{"n_head": 10, "n_kv_head": 5, "head_dim": 64, "positions": "rope", "rope_base": 1980.0, "bias": "none", "tie_embeddings": false, "parallel_block": true, "init_std_o": 0.0, "init_std_up": 0.0208, "init_std_down": 0.0, "optimizer": "muon_variant", "lr_mult_o": 2.0, "grad_clip": 0.5}
MLP neurons of a small language model. Each row is named by its layer, matrix (up: input weights) and neuron, and shows model dimensions 256-383. Each number is 200 + 20 x the weight over its row's rms, rounded and kept within 0 to 999.
Before each neuron's rows, "fires on" lists the tokens most often at its 100 highest values on Wikipedia text that the model never trained on.

fires on: "f", "m", "st", "sc", "b", "h"
L3.up203,168,220,179,181,167,214,179,207,179,208,205,222,168,170,180,166,207,214,243,204,199,197,188,208,218,204,172,221,221,199,208,207,214,211,212,173,199,206,169,190,238,195,175,184,192,162,197,212,205,185,204,181,152,210,226,234,224,165,175,207,191,233,212,208,221,244,214,189,209,172,204,207,210,211,200,199,190,189,158,231,199,196,188,201,232,190,217,204,184,178,193,208,168,196,226,210,192,181,165,162,174,183,189,253,215,176,180,179,182,206,206,207,211,191,185,180,190,216,203,210,180,162,175,208,235,199,197,207

fires on: "-", " |", ",", ":", " 978"
L3.up442,224,192,200,195,203,209,242,212,187,192,176,220,176,202,210,205,203,205,249,192,196,197,162,201,200,208,215,202,200,196,208,196,221,213,206,204,211,165,195,199,192,182,177,184,251,172,206,234,184,196,219,191,205,230,211,208,169,188,189,224,206,215,191,217,179,234,216,181,201,219,213,176,217,202,203,218,198,224,195,195,206,204,199,196,186,193,191,235,187,180,195,238,195,187,224,164,210,206,212,175,215,190,198,199,190,227,198,191,180,196,199,179,208,187,227,191,186,202,207,166,197,205,180,205,182,199,245,173

fires on: "2", " (", " in", " very", "1", " I"
L3.up644,202,255,227,204,215,198,176,208,192,159,190,173,162,188,164,240,188,179,157,222,172,186,203,219,194,206,231,208,207,231,209,214,180,223,198,176,226,189,178,212,214,166,216,192,203,162,208,173,223,233,198,200,193,197,169,236,198,215,184,213,209,201,171,194,176,190,219,201,199,211,184,175,227,198,215,212,180,231,178,182,201,209,218,220,210,191,205,210,168,198,197,188,199,170,203,221,192,196,177,204,192,214,197,195,176,202,201,195,182,220,213,210,188,191,217,185,192,180,200,190,199,163,194,188,179,201,203,218

fires on: "==", "-", "ر", "per"
L3.up1332,205,222,214,191,220,188,208,175,186,194,205,185,234,208,196,193,232,239,181,221,210,213,198,192,210,213,207,164,214,173,175,172,243,199,235,204,218,209,198,217,198,188,225,209,209,192,205,201,211,189,207,232,203,199,209,236,184,175,185,157,208,237,162,227,189,205,172,220,208,197,172,202,187,213,202,208,194,194,200,234,203,170,195,237,177,243,209,180,190,223,188,213,220,213,243,208,192,187,213,248,216,219,166,220,175,205,199,183,198,206,208,179,225,166,193,182,218,187,187,187,210,179,214,193,201,197,188,183

fires on: "2", " and", "/", " a", "ing", " of"
L3.up2481,237,224,240,244,224,191,196,186,176,238,184,173,171,164,190,201,230,179,190,190,197,227,197,230,212,184,196,192,198,182,192,220,197,187,176,225,169,193,211,235,174,178,189,205,183,183,186,193,167,217,190,198,186,203,204,213,230,196,155,214,202,238,188,197,182,208,195,192,195,203,200,209,200,196,158,182,208,214,201,180,190,228,175,203,225,209,218,177,167,180,215,202,215,194,207,202,198,239,224,226,223,205,213,225,188,171,204,208,197,234,196,210,222,183,180,212,149,206,183,192,191,197,204,228,216,179,205,189

fires on: ";", ":", ".", ").", ".;"
L3.up649,197,260,219,210,226,173,193,185,186,197,189,208,210,205,199,180,187,175,193,156,219,185,188,212,204,171,206,238,176,200,223,193,206,211,182,202,193,175,208,214,179,199,170,168,171,235,204,179,177,172,239,201,196,197,206,181,189,218,249,191,185,187,241,196,155,203,188,202,207,204,194,220,194,227,204,197,169,198,206,202,209,205,215,210,219,166,191,208,208,236,185,205,174,223,233,207,183,197,185,164,220,222,169,195,179,201,174,210,183,224,209,241,188,176,212,188,212,200,190,183,185,188,209,196,228,206,188,184

fires on: ",", " and", " or", " to"
L3.up1580,205,184,195,176,206,221,216,143,174,198,158,205,226,209,181,200,192,212,190,176,213,211,208,233,186,234,224,187,226,235,181,172,201,193,228,206,196,205,189,190,226,187,195,217,180,195,179,216,223,189,204,145,176,248,195,211,224,200,206,183,222,208,200,175,207,168,217,196,229,235,202,186,201,209,167,202,213,212,207,222,186,204,204,203,222,230,219,231,215,229,238,215,205,193,207,143,197,194,205,191,216,209,191,207,208,207,208,199,236,207,165,219,211,225,200,191,248,187,218,169,183,192,211,172,185,206,211,182

fires on: "==", " following", " principal", "-", " main"
L3.up1031,212,246,231,205,184,205,229,187,232,210,168,227,231,211,220,211,188,203,185,172,182,211,195,227,162,193,230,202,184,222,211,195,219,173,240,194,160,189,201,199,203,200,194,223,176,153,233,196,191,172,199,202,202,172,191,193,209,171,182,166,196,228,183,220,223,176,187,246,227,187,190,217,199,202,213,232,176,208,196,200,200,211,161,198,195,198,208,179,176,243,186,177,196,186,207,223,208,204,186,173,204,228,200,191,182,207,218,187,172,202,190,202,205,205,206,195,224,167,227,199,193,204,207,210,208,213,193,229

fires on: " |", "p", " A", " (", " l", " P"
L3.up405,210,215,238,184,212,186,227,230,206,218,190,185,200,169,200,171,208,202,217,186,218,210,203,166,205,232,180,215,185,200,189,142,210,144,198,202,188,217,195,195,226,233,193,211,221,211,203,190,198,188,190,187,190,230,205,188,233,195,204,187,198,226,192,181,178,233,201,232,204,199,221,201,199,213,215,207,163,212,178,222,225,186,221,221,201,180,202,194,159,202,208,210,219,184,190,216,225,206,194,218,174,217,158,225,196,203,186,200,226,202,202,195,215,209,196,186,180,240,203,194,214,229,218,196,251,221,197,220

fires on: " of", " from", " in", ".", " across"
L3.up338,203,230,211,235,181,201,226,182,192,169,200,194,233,174,215,202,210,184,200,188,196,197,172,235,200,171,200,189,191,189,219,216,213,200,221,242,200,183,188,187,201,200,168,177,230,178,214,183,200,188,223,200,176,189,200,253,209,184,216,184,173,186,224,190,189,197,214,210,190,187,216,247,198,214,230,215,206,197,166,203,225,185,167,206,170,196,199,168,190,162,226,190,211,204,194,191,218,208,214,219,196,187,186,180,198,187,229,189,211,193,210,233,192,194,162,174,184,189,194,191,201,197,200,200,194,186,207,214

fires on: "z", "st", ":", "ult", "ş", "ag"
L3.up3,223,197,208,194,211,226,200,180,210,208,192,221,171,149,202,207,227,218,216,192,160,208,199,222,196,169,182,221,221,213,203,184,213,183,191,172,213,217,208,232,215,210,171,206,218,194,190,188,182,163,220,219,216,221,205,176,171,207,205,218,218,176,212,208,165,175,212,184,166,233,211,173,198,217,223,209,184,190,229,268,180,207,239,194,180,192,213,190,202,204,178,232,194,229,202,167,197,210,194,173,186,202,205,200,223,231,205,206,201,185,228,178,213,198,154,160,195,228,202,178,186,198,210,176,186,180,224,171

fires on: " and", "-", ",", " or"
L3.up479,183,191,218,184,222,213,186,172,164,210,185,228,200,205,199,207,232,185,176,170,188,216,199,206,163,207,176,181,221,227,171,162,249,195,191,198,171,190,208,189,178,206,212,198,182,211,188,205,192,170,194,197,197,226,197,191,194,199,200,198,214,223,215,204,186,208,199,193,231,198,202,182,194,195,182,181,179,185,215,198,155,222,177,231,218,200,221,191,194,232,221,222,215,218,199,177,219,183,237,218,206,194,160,228,187,185,191,180,230,199,224,192,177,213,188,189,238,200,183,183,182,201,196,191,220,213,206,169

fires on: " him", ",", " them", " it", " itself", " called"
L3.up116,184,219,262,215,206,214,198,184,185,180,183,196,202,211,183,217,161,218,207,200,197,210,246,231,192,193,209,207,200,230,207,199,168,203,204,209,180,160,198,238,208,210,214,197,193,163,192,183,202,186,208,208,211,185,174,163,199,186,229,213,175,172,173,201,205,209,170,184,189,139,203,164,180,184,216,227,192,212,203,196,184,230,224,135,179,193,202,195,199,201,213,178,217,194,208,195,166,227,170,190,198,234,172,204,235,228,206,225,228,200,214,194,199,192,215,194,202,202,159,207,255,239,216,211,219,192,184,200

fires on: ".", " |", "8"
L3.up2334,190,217,228,219,189,188,213,174,195,179,202,226,219,179,169,198,174,209,175,207,211,204,193,223,199,172,183,203,196,156,195,262,194,241,191,221,183,186,191,217,205,228,168,185,222,190,216,173,195,180,183,205,240,177,229,192,212,182,224,226,189,221,197,210,219,221,184,201,183,178,196,192,196,203,251,204,168,183,213,201,212,195,195,208,242,168,197,212,177,223,181,207,214,207,154,241,215,231,220,202,186,163,228,193,184,199,178,207,196,233,214,203,211,226,196,194,234,238,205,189,149,214,140,199,202,174,231,159

fires on: ";", " |", "'", "’", "se"
L3.up2043,277,240,187,192,161,193,191,205,164,205,180,188,190,232,204,212,197,207,206,155,177,194,217,253,228,213,214,208,190,190,197,252,189,236,199,171,198,224,225,198,233,221,204,196,219,184,230,215,207,236,195,224,203,180,211,210,192,193,186,193,210,215,225,198,196,247,190,186,177,159,195,183,187,183,184,247,194,191,226,181,187,205,196,198,189,201,193,212,206,222,230,217,209,221,173,246,166,182,221,203,190,214,197,176,204,185,192,199,198,178,201,193,168,226,211,188,214,170,186,173,181,231,191,199,160,141,201,194

fires on: "p", "=", "f", "H", "m"
L3.up1028,216,205,183,203,184,197,225,222,223,211,186,208,172,192,180,183,184,165,232,184,211,190,162,202,164,206,187,199,194,186,240,228,195,230,241,204,196,185,204,214,203,200,164,201,224,215,214,157,222,213,188,206,199,224,197,211,213,156,202,199,192,196,227,192,222,209,219,232,215,199,199,229,198,193,218,187,231,199,163,200,212,159,144,181,212,195,211,221,192,210,195,201,187,207,215,190,198,198,220,196,162,194,209,241,221,163,202,187,193,206,172,200,183,178,198,157,232,225,190,202,186,179,210,203,167,191,258,182

fires on: ".", ":", "sh"
L3.up1251,200,197,215,214,209,172,174,171,217,182,229,195,196,180,178,238,206,205,229,199,217,183,190,229,181,175,214,201,197,189,222,219,206,195,190,183,215,214,176,177,182,241,213,196,225,215,210,157,200,212,214,226,210,183,211,193,180,239,212,184,181,194,230,197,179,201,194,218,214,186,229,190,210,244,251,203,199,193,225,230,225,208,220,184,210,167,206,186,233,167,208,208,182,194,209,182,220,194,207,170,193,216,173,200,210,156,208,172,204,199,224,216,243,175,209,194,178,220,196,191,178,154,244,185,193,199,187,171

fires on: "it", "h", "c", "–", "v"
L3.up212,188,146,223,221,203,214,193,182,173,161,202,179,221,220,175,215,234,208,223,218,191,203,185,237,209,210,176,193,185,196,230,164,189,186,198,225,198,215,212,188,185,167,179,209,233,194,214,192,219,227,200,207,176,179,210,250,210,210,185,202,203,199,169,172,220,190,209,206,227,204,203,196,215,169,177,199,207,194,188,185,199,212,204,237,194,180,186,203,211,187,199,180,202,188,153,227,183,190,203,206,213,223,216,210,207,196,143,188,217,215,190,170,202,202,229,193,182,144,188,182,188,179,165,229,201,160,209,185

fires on: ".", ";", "-", ".,", ":"
L3.up2254,205,238,242,207,214,201,166,186,213,207,205,208,207,203,195,236,178,178,191,174,237,213,194,229,181,206,217,203,197,211,202,222,208,216,225,184,193,194,187,198,204,214,239,174,238,208,222,229,220,213,231,185,166,170,209,190,223,205,196,206,195,195,183,193,140,241,208,242,223,203,202,178,170,189,180,209,181,208,241,184,184,198,192,183,210,190,225,190,237,190,207,242,189,171,198,194,231,174,182,180,183,207,187,191,193,178,218,171,221,218,222,233,176,180,201,185,181,207,190,216,217,210,203,222,211,203,171,207

fires on: "\n", " |", ":", " Al", " Kl", " –"
L3.up1052,213,217,207,185,190,205,177,194,208,222,207,192,209,211,166,226,236,219,205,215,186,193,189,204,216,213,200,242,173,163,206,198,197,175,171,206,197,184,192,188,222,192,190,183,200,198,223,240,197,196,194,204,204,228,189,238,184,247,186,184,193,196,174,185,202,211,191,201,190,212,236,179,201,203,200,183,178,183,164,217,207,208,222,191,165,208,166,219,181,195,204,194,198,183,213,204,208,194,212,197,196,156,208,191,201,202,195,192,180,173,218,168,201,191,231,223,234,242,183,177,210,171,235,239,189,203,225,178

fires on: "I", "R", "S", "K", "T", "OC"
L3.up745,182,190,199,182,205,212,235,177,165,189,269,224,169,156,159,213,172,231,209,159,187,233,196,192,227,178,183,203,181,208,197,190,199,206,226,178,196,194,217,184,208,205,223,194,191,201,209,229,224,190,202,188,205,200,186,214,194,214,218,171,168,220,145,193,198,200,198,185,195,201,205,191,201,223,187,210,198,185,214,222,184,213,190,205,214,182,183,208,197,220,187,182,182,201,220,204,208,163,212,191,194,188,196,197,250,195,192,192,242,191,199,202,166,198,188,210,196,199,198,243,185,172,201,228,188,222,169,212

fires on: "m", "x", " of", "p", "ual", "ing"
L3.up1009,195,199,203,174,205,172,226,191,204,257,180,199,225,189,179,201,193,226,217,200,189,200,214,209,210,201,210,216,258,215,203,229,211,195,210,195,221,230,197,196,193,160,181,189,231,185,200,187,154,199,181,203,195,224,197,204,237,182,187,176,206,218,211,178,194,180,199,216,226,241,204,199,185,188,171,204,192,209,227,169,174,231,191,237,211,188,210,226,176,196,192,200,186,206,195,181,215,196,199,189,206,183,202,213,224,194,199,180,210,220,173,179,217,187,207,206,164,220,176,183,215,223,213,211,167,199,219,174

fires on: " and", "-", "–", "of", " win"
L3.up1777,194,219,221,186,188,204,252,183,194,206,196,217,201,187,195,198,233,176,172,203,179,215,165,214,181,186,217,191,218,206,178,188,201,216,185,178,223,175,181,194,211,194,191,195,196,222,193,190,192,176,223,221,187,234,232,194,214,191,195,201,224,172,186,206,188,225,169,196,233,207,200,235,216,210,191,218,192,176,177,192,191,209,196,182,213,192,238,192,193,233,183,190,201,202,209,245,203,153,232,182,188,231,169,194,217,247,192,189,188,194,192,194,193,190,202,208,212,216,194,218,183,163,201,231,214,195,218,198

fires on: "c", "-", " and", "w", "sh"
L3.up1181,229,225,216,196,193,195,243,187,232,179,190,205,225,194,179,191,230,186,166,204,206,164,185,204,192,189,249,166,237,200,182,248,219,209,173,189,203,215,192,182,201,197,178,217,169,232,189,182,226,210,221,166,223,217,206,194,214,183,183,205,205,200,212,195,201,187,168,193,205,208,222,232,247,193,189,192,200,192,195,188,184,153,172,172,225,167,219,202,173,212,204,184,205,176,214,196,214,197,195,196,210,160,209,203,198,179,181,200,207,224,188,206,206,231,209,229,208,218,173,193,219,186,187,221,163,157,183,175

fires on: ".", " of", "as", "=", "ts", " around"
L3.up455,190,192,166,224,189,202,178,200,197,230,205,157,190,190,180,183,182,158,169,213,210,210,170,195,223,186,211,198,248,223,214,211,193,178,208,229,202,239,207,219,203,212,147,208,210,205,175,215,200,184,206,186,210,183,193,196,221,218,195,224,132,180,241,230,176,211,199,227,201,198,198,192,203,190,217,209,162,190,215,217,214,209,223,188,193,190,219,242,198,189,182,176,232,227,163,195,184,200,213,224,199,178,200,208,216,178,229,189,196,198,196,188,210,183,229,242,260,209,191,204,201,192,172,215,193,229,201,194

fires on: " as", " v", "-", " to", " vs"
L3.up1319,186,241,202,199,216,190,207,189,166,196,184,174,188,202,214,214,213,192,173,198,234,184,239,213,237,173,214,208,224,232,234,177,193,209,192,226,200,177,187,182,214,190,182,194,205,192,205,203,194,194,211,219,197,214,200,239,188,186,194,205,204,216,213,175,179,207,207,172,213,165,220,199,204,208,187,224,181,213,209,242,183,181,164,197,197,170,204,200,199,188,225,216,176,195,178,210,192,207,197,186,211,182,192,193,195,194,191,162,204,230,227,172,226,201,143,196,245,223,188,173,184,200,166,184,206,209,233,215

fires on: ",", " are", " is", " |", "ed"
L3.up568,241,175,223,179,168,177,201,186,216,230,211,186,223,225,213,194,200,183,205,195,212,163,197,176,204,185,218,215,193,179,196,214,197,201,201,193,201,186,199,198,197,220,201,186,215,193,216,238,222,231,181,181,167,189,210,248,155,183,210,226,222,194,203,204,224,191,219,185,210,169,209,202,191,174,201,203,177,221,195,227,170,212,209,188,213,205,224,197,178,171,181,211,200,194,227,191,190,172,210,228,147,188,168,202,213,200,181,188,217,206,186,190,223,194,247,201,209,219,198,190,219,195,212,183,229,205,182,211

fires on: "-", "0", ":", "h", " −"
L3.up190,206,216,169,186,155,210,191,178,232,213,192,215,226,206,197,242,204,201,166,196,190,172,202,193,217,184,163,172,217,205,200,223,204,215,227,218,199,217,194,201,217,149,189,196,218,169,197,217,219,200,217,199,199,214,223,254,200,177,210,163,190,216,210,170,198,175,220,188,199,216,217,201,218,235,185,175,216,223,198,195,162,193,187,223,206,204,174,207,208,207,204,177,196,184,180,229,175,170,201,204,206,193,194,219,197,192,178,185,210,207,195,216,198,187,183,212,186,197,190,210,175,212,221,173,202,144,217,212

fires on: " in", " at", ":", " I", " as"
L3.up2041,176,200,186,205,193,180,149,218,237,204,190,174,166,225,181,214,193,184,161,194,182,212,205,229,204,183,166,193,192,228,214,180,200,213,178,193,247,198,198,186,205,207,231,156,201,218,215,217,203,163,187,218,223,206,224,187,230,188,200,181,187,183,195,208,195,198,183,225,198,180,218,179,196,203,203,221,212,209,219,191,205,203,252,201,187,197,209,191,206,202,193,176,216,181,213,207,185,203,213,230,190,248,188,202,198,241,184,214,199,238,183,149,202,195,208,220,239,188,207,191,226,224,216,186,183,218,169,195

fires on: " and", ",", " to", " or"
L3.up2029,222,203,181,198,205,180,172,177,190,192,198,228,169,177,191,204,196,198,163,186,195,192,148,199,223,207,228,182,208,205,215,184,196,221,221,200,194,206,204,227,186,216,195,198,202,216,180,198,179,179,168,172,189,229,205,209,200,189,220,191,212,229,187,194,203,207,217,202,220,199,171,186,199,216,229,174,217,197,199,181,158,187,201,201,245,200,200,192,170,221,232,269,241,209,202,178,199,217,226,162,184,233,181,221,211,206,238,227,230,213,202,214,190,164,200,178,209,197,169,201,180,168,210,203,203,204,207,183

fires on: " |", ":", " population", " such"
L3.up1716,211,206,189,172,178,219,168,216,209,195,181,180,207,162,226,237,192,208,198,216,211,189,217,184,183,214,172,201,158,186,209,198,209,186,208,215,223,210,233,201,214,225,204,197,214,180,202,198,160,207,194,230,232,201,170,165,208,231,228,203,177,175,203,213,212,191,185,165,234,210,164,213,178,182,221,206,210,190,229,182,180,219,200,190,193,195,172,207,217,160,198,216,190,209,185,240,199,206,206,207,178,218,207,188,232,192,179,218,207,194,202,222,229,216,177,141,180,177,195,172,188,176,240,217,257,211,230,221

fires on: " they", " They", " their", " who", " years"
L3.up547,204,197,240,189,204,195,211,190,181,179,191,188,177,196,205,229,198,230,188,197,152,177,183,210,199,173,201,190,206,228,222,172,222,197,211,218,199,216,226,196,183,187,187,202,179,203,230,199,200,189,233,219,169,181,202,218,227,189,190,236,223,210,199,217,189,193,216,162,186,210,225,220,171,220,217,206,199,217,185,177,246,219,178,190,232,215,230,228,230,230,217,165,169,203,168,221,189,209,172,195,189,182,203,215,210,213,196,171,195,185,213,181,178,189,146,213,209,203,196,170,215,179,192,222,204,215,232,218

fires on: " L", " zone", " |"
L3.up2187,198,195,251,179,138,221,213,199,213,206,169,187,208,188,196,198,199,195,220,171,210,215,223,181,182,218,207,219,195,185,222,200,209,182,225,199,233,196,224,211,213,219,208,205,194,175,191,205,238,191,196,241,209,188,195,177,204,215,252,184,198,228,192,211,203,197,187,193,217,223,199,189,187,177,179,187,265,237,221,204,195,194,206,164,179,202,224,213,206,165,174,209,231,156,214,191,180,186,179,207,188,187,209,167,206,215,180,196,213,192,196,206,230,219,216,226,196,215,190,173,203,183,179,189,218,202,210,201

fires on: "–", " Score", "av", " Record", " won"
L3.up1595,175,198,218,222,173,230,229,180,218,203,195,217,183,195,208,214,206,192,220,231,187,209,205,234,209,194,194,175,214,172,148,205,185,211,168,212,234,211,190,183,187,183,213,199,206,208,186,198,187,178,190,200,197,192,199,219,195,201,204,216,216,194,192,194,176,218,215,213,147,210,176,179,207,205,175,167,225,197,194,201,185,212,150,205,204,222,202,195,188,198,208,148,225,235,212,242,174,212,205,174,208,212,162,176,200,227,183,184,200,212,218,192,221,221,199,214,233,194,164,186,179,210,180,246,174,224,204,192

fires on: " all", " for", " I", " spent", " All"
L3.up1779,168,230,217,187,202,171,209,203,161,188,211,220,198,173,218,170,191,264,236,188,176,175,191,188,202,196,191,190,201,201,196,206,199,195,223,205,171,168,212,218,193,216,167,172,188,193,191,180,216,181,189,172,222,235,188,194,222,199,210,211,190,201,229,197,194,230,202,198,191,205,185,200,200,218,184,208,183,191,200,230,185,224,175,196,199,220,171,186,185,214,229,207,228,186,229,199,210,212,248,187,208,226,194,197,170,200,192,214,203,211,228,249,223,173,220,223,215,166,211,237,196,222,198,233,216,227,176,232

fires on: "e", " line", " me", " been", " Line", " home"
L3.up2055,188,206,202,204,217,210,191,209,184,208,251,174,185,193,224,222,232,228,200,197,210,213,190,147,181,193,212,182,207,187,180,189,200,222,232,191,206,188,190,209,199,212,231,170,241,202,208,204,190,201,165,214,216,187,192,220,173,202,230,197,235,192,173,208,226,202,234,213,202,211,218,202,208,201,201,188,212,166,164,186,200,219,168,235,224,179,176,229,207,205,198,196,189,240,236,239,203,169,168,199,223,226,200,221,229,193,180,200,201,214,193,190,198,170,210,166,194,179,215,194,172,193,186,197,194,198,194,187

fires on: ",", "-", ":"
L3.up685,196,229,201,180,192,210,249,153,160,196,187,234,190,210,205,182,160,204,169,161,198,194,188,209,214,209,203,179,229,225,201,191,240,220,240,235,215,176,199,166,219,208,178,201,208,193,191,218,223,199,224,179,175,202,173,221,189,200,192,209,158,213,204,202,194,199,193,183,184,209,197,214,217,220,206,216,188,201,187,198,190,229,214,209,218,241,213,197,204,229,194,172,205,163,201,172,189,219,147,198,203,205,173,210,190,194,176,206,210,166,192,202,176,201,191,205,180,207,228,201,209,178,218,205,214,173,191,216

fires on: "6", ",", " ===", "7", "000", "==="
L3.up526,219,174,238,176,188,168,178,176,178,168,174,218,192,204,198,214,204,182,217,166,205,185,211,196,193,196,204,162,214,206,188,175,183,226,229,208,177,220,186,212,192,183,210,232,227,234,197,202,238,202,181,166,182,205,202,203,175,194,186,175,238,205,215,209,220,186,180,205,233,261,236,200,200,212,204,210,194,184,164,198,159,206,205,228,223,222,242,221,190,237,186,195,193,218,203,194,174,205,170,228,214,201,210,194,226,175,193,193,188,202,191,216,237,186,216,212,210,209,195,160,181,215,187,174,172,221,209,201

fires on: "and", " then", "*", " is", " at", "|---|---|---|---|---|---|"
L3.up1960,220,199,175,219,197,150,178,209,192,223,192,231,185,179,222,166,233,205,201,204,187,194,178,206,180,180,180,202,183,210,201,189,186,198,228,215,223,171,209,193,155,199,208,236,220,225,207,205,198,190,194,194,243,170,200,217,168,201,253,209,227,194,222,196,187,181,215,187,221,214,156,172,194,212,171,195,187,193,203,228,201,235,181,209,206,189,158,226,208,186,189,179,172,230,200,199,201,177,199,161,202,184,208,205,168,196,213,200,180,216,200,208,202,171,205,234,212,225,224,216,176,210,178,211,246,196,191,159

fires on: " to", "-", "–", " against"
L3.up2321,175,158,205,186,191,178,208,214,185,201,165,186,190,244,208,169,203,182,157,197,186,216,226,186,192,223,208,165,200,230,225,171,193,195,191,225,191,195,207,169,233,205,193,169,195,198,209,219,221,177,186,218,187,199,203,213,200,206,210,203,188,200,229,171,220,232,210,181,202,180,222,202,192,221,242,204,199,189,231,195,256,203,186,188,188,213,210,189,194,207,200,188,173,206,162,187,196,211,167,218,169,218,182,210,200,197,187,184,200,236,152,229,209,222,211,215,240,186,187,193,199,161,192,187,223,209,199,217

fires on: "\n", " Score", " Notes", " before", " Pos", " Record"
L3.up22,220,207,178,145,205,224,223,216,212,188,184,199,196,170,177,190,172,194,201,238,201,219,237,198,179,180,197,182,206,166,187,212,220,246,217,210,251,185,197,201,221,190,219,224,209,174,186,194,232,171,229,210,221,183,179,230,192,214,186,196,202,186,196,203,198,223,205,240,184,199,187,178,208,226,201,212,200,188,196,213,203,204,163,233,195,206,234,214,199,164,190,194,222,206,249,220,210,195,185,199,199,220,208,198,211,180,214,191,189,147,199,171,167,179,196,189,200,197,202,171,234,212,185,199,201,191,178,257

fires on: " (", " as", " who", " in", " War", " how"
L3.up2306,174,215,180,200,224,191,223,191,175,179,217,184,193,153,188,231,243,188,192,179,193,248,201,241,189,196,259,182,209,146,225,192,158,206,240,190,197,207,207,204,219,196,227,214,169,191,218,166,198,207,202,221,188,187,203,190,194,203,199,181,187,197,199,214,200,201,200,204,189,190,177,211,210,199,236,216,212,146,192,202,217,189,203,191,191,182,182,193,181,214,206,183,182,221,192,233,186,171,199,216,237,237,198,180,187,207,168,234,226,227,219,249,176,200,188,194,165,188,210,187,192,190,185,192,231,188,247,187

fires on: " of", " in", " with", ":"
L3.up585,212,203,188,230,190,186,231,235,214,175,241,188,233,212,173,209,206,183,167,231,196,197,196,224,217,178,258,233,184,209,137,181,202,184,211,192,216,203,208,216,229,227,233,172,191,181,214,197,208,185,186,170,211,208,227,197,169,209,187,224,192,160,229,196,215,212,235,216,194,180,180,182,174,204,187,224,175,219,167,243,204,188,175,222,164,200,184,178,178,182,209,213,198,235,238,195,165,208,237,198,175,175,197,235,252,169,223,204,223,146,222,208,227,221,195,178,197,182,195,194,212,198,207,171,184,168,173,186

fires on: " of", " to", "R", "to", "or"
L3.up478,194,208,215,187,199,193,198,226,255,226,216,178,194,211,211,173,176,192,185,193,225,236,212,186,216,175,202,225,233,192,208,162,195,186,213,215,192,198,178,192,220,230,218,176,229,175,221,224,198,177,193,195,191,191,227,208,242,154,223,237,203,173,194,261,217,212,170,200,219,197,225,195,192,207,178,181,245,177,190,181,211,177,221,190,172,162,204,207,209,194,212,180,180,192,167,228,166,192,186,207,208,196,183,200,214,203,196,167,224,182,188,195,220,202,161,165,206,196,186,192,197,221,210,203,160,186,205,186

fires on: ",", " also", " now", " later"
L3.up1901,230,193,219,208,171,176,206,161,199,201,194,193,198,188,186,174,202,206,204,210,187,193,197,181,236,209,219,181,226,206,169,238,213,244,176,220,188,219,158,207,166,163,207,181,175,184,205,180,186,203,203,243,200,231,178,200,191,157,189,216,221,194,216,202,195,185,166,181,210,197,166,252,218,218,216,214,179,221,189,207,216,203,216,180,219,227,185,259,185,204,203,218,191,195,197,202,160,187,215,171,223,202,200,232,205,174,209,185,178,163,229,192,181,198,187,186,166,192,211,209,198,229,211,200,177,222,234,188

fires on: " on", " in", "East", ":"
L3.up1759,218,198,217,206,205,192,205,198,196,208,207,202,180,228,202,202,181,232,208,213,201,195,213,212,211,209,229,205,192,198,214,191,170,178,192,219,217,169,217,213,217,185,193,167,197,203,223,216,179,200,177,221,197,206,173,209,202,189,210,183,220,179,248,210,196,241,196,169,213,201,213,207,199,190,192,168,183,217,205,221,161,217,247,204,188,203,223,192,191,155,205,205,206,184,195,198,198,209,199,194,197,204,178,177,187,208,228,185,203,227,208,157,186,207,192,206,201,227,207,166,222,183,153,238,209,259,148,195

fires on: ":", ",", " what", ";", " whom", " which"
L3.up792,233,193,173,199,168,162,220,217,200,162,201,202,190,167,179,219,176,140,190,203,192,192,180,193,197,203,206,191,149,217,215,210,201,175,216,173,211,228,189,201,177,186,206,192,205,195,164,254,182,170,223,201,238,164,211,220,193,199,213,213,224,210,220,193,224,172,207,149,182,245,175,223,195,161,184,216,208,169,199,207,209,214,203,209,191,220,193,204,191,202,237,223,191,251,235,177,179,194,184,175,178,217,205,161,179,194,214,182,182,223,189,211,217,194,195,227,210,262,190,212,201,183,203,201,207,219,221,204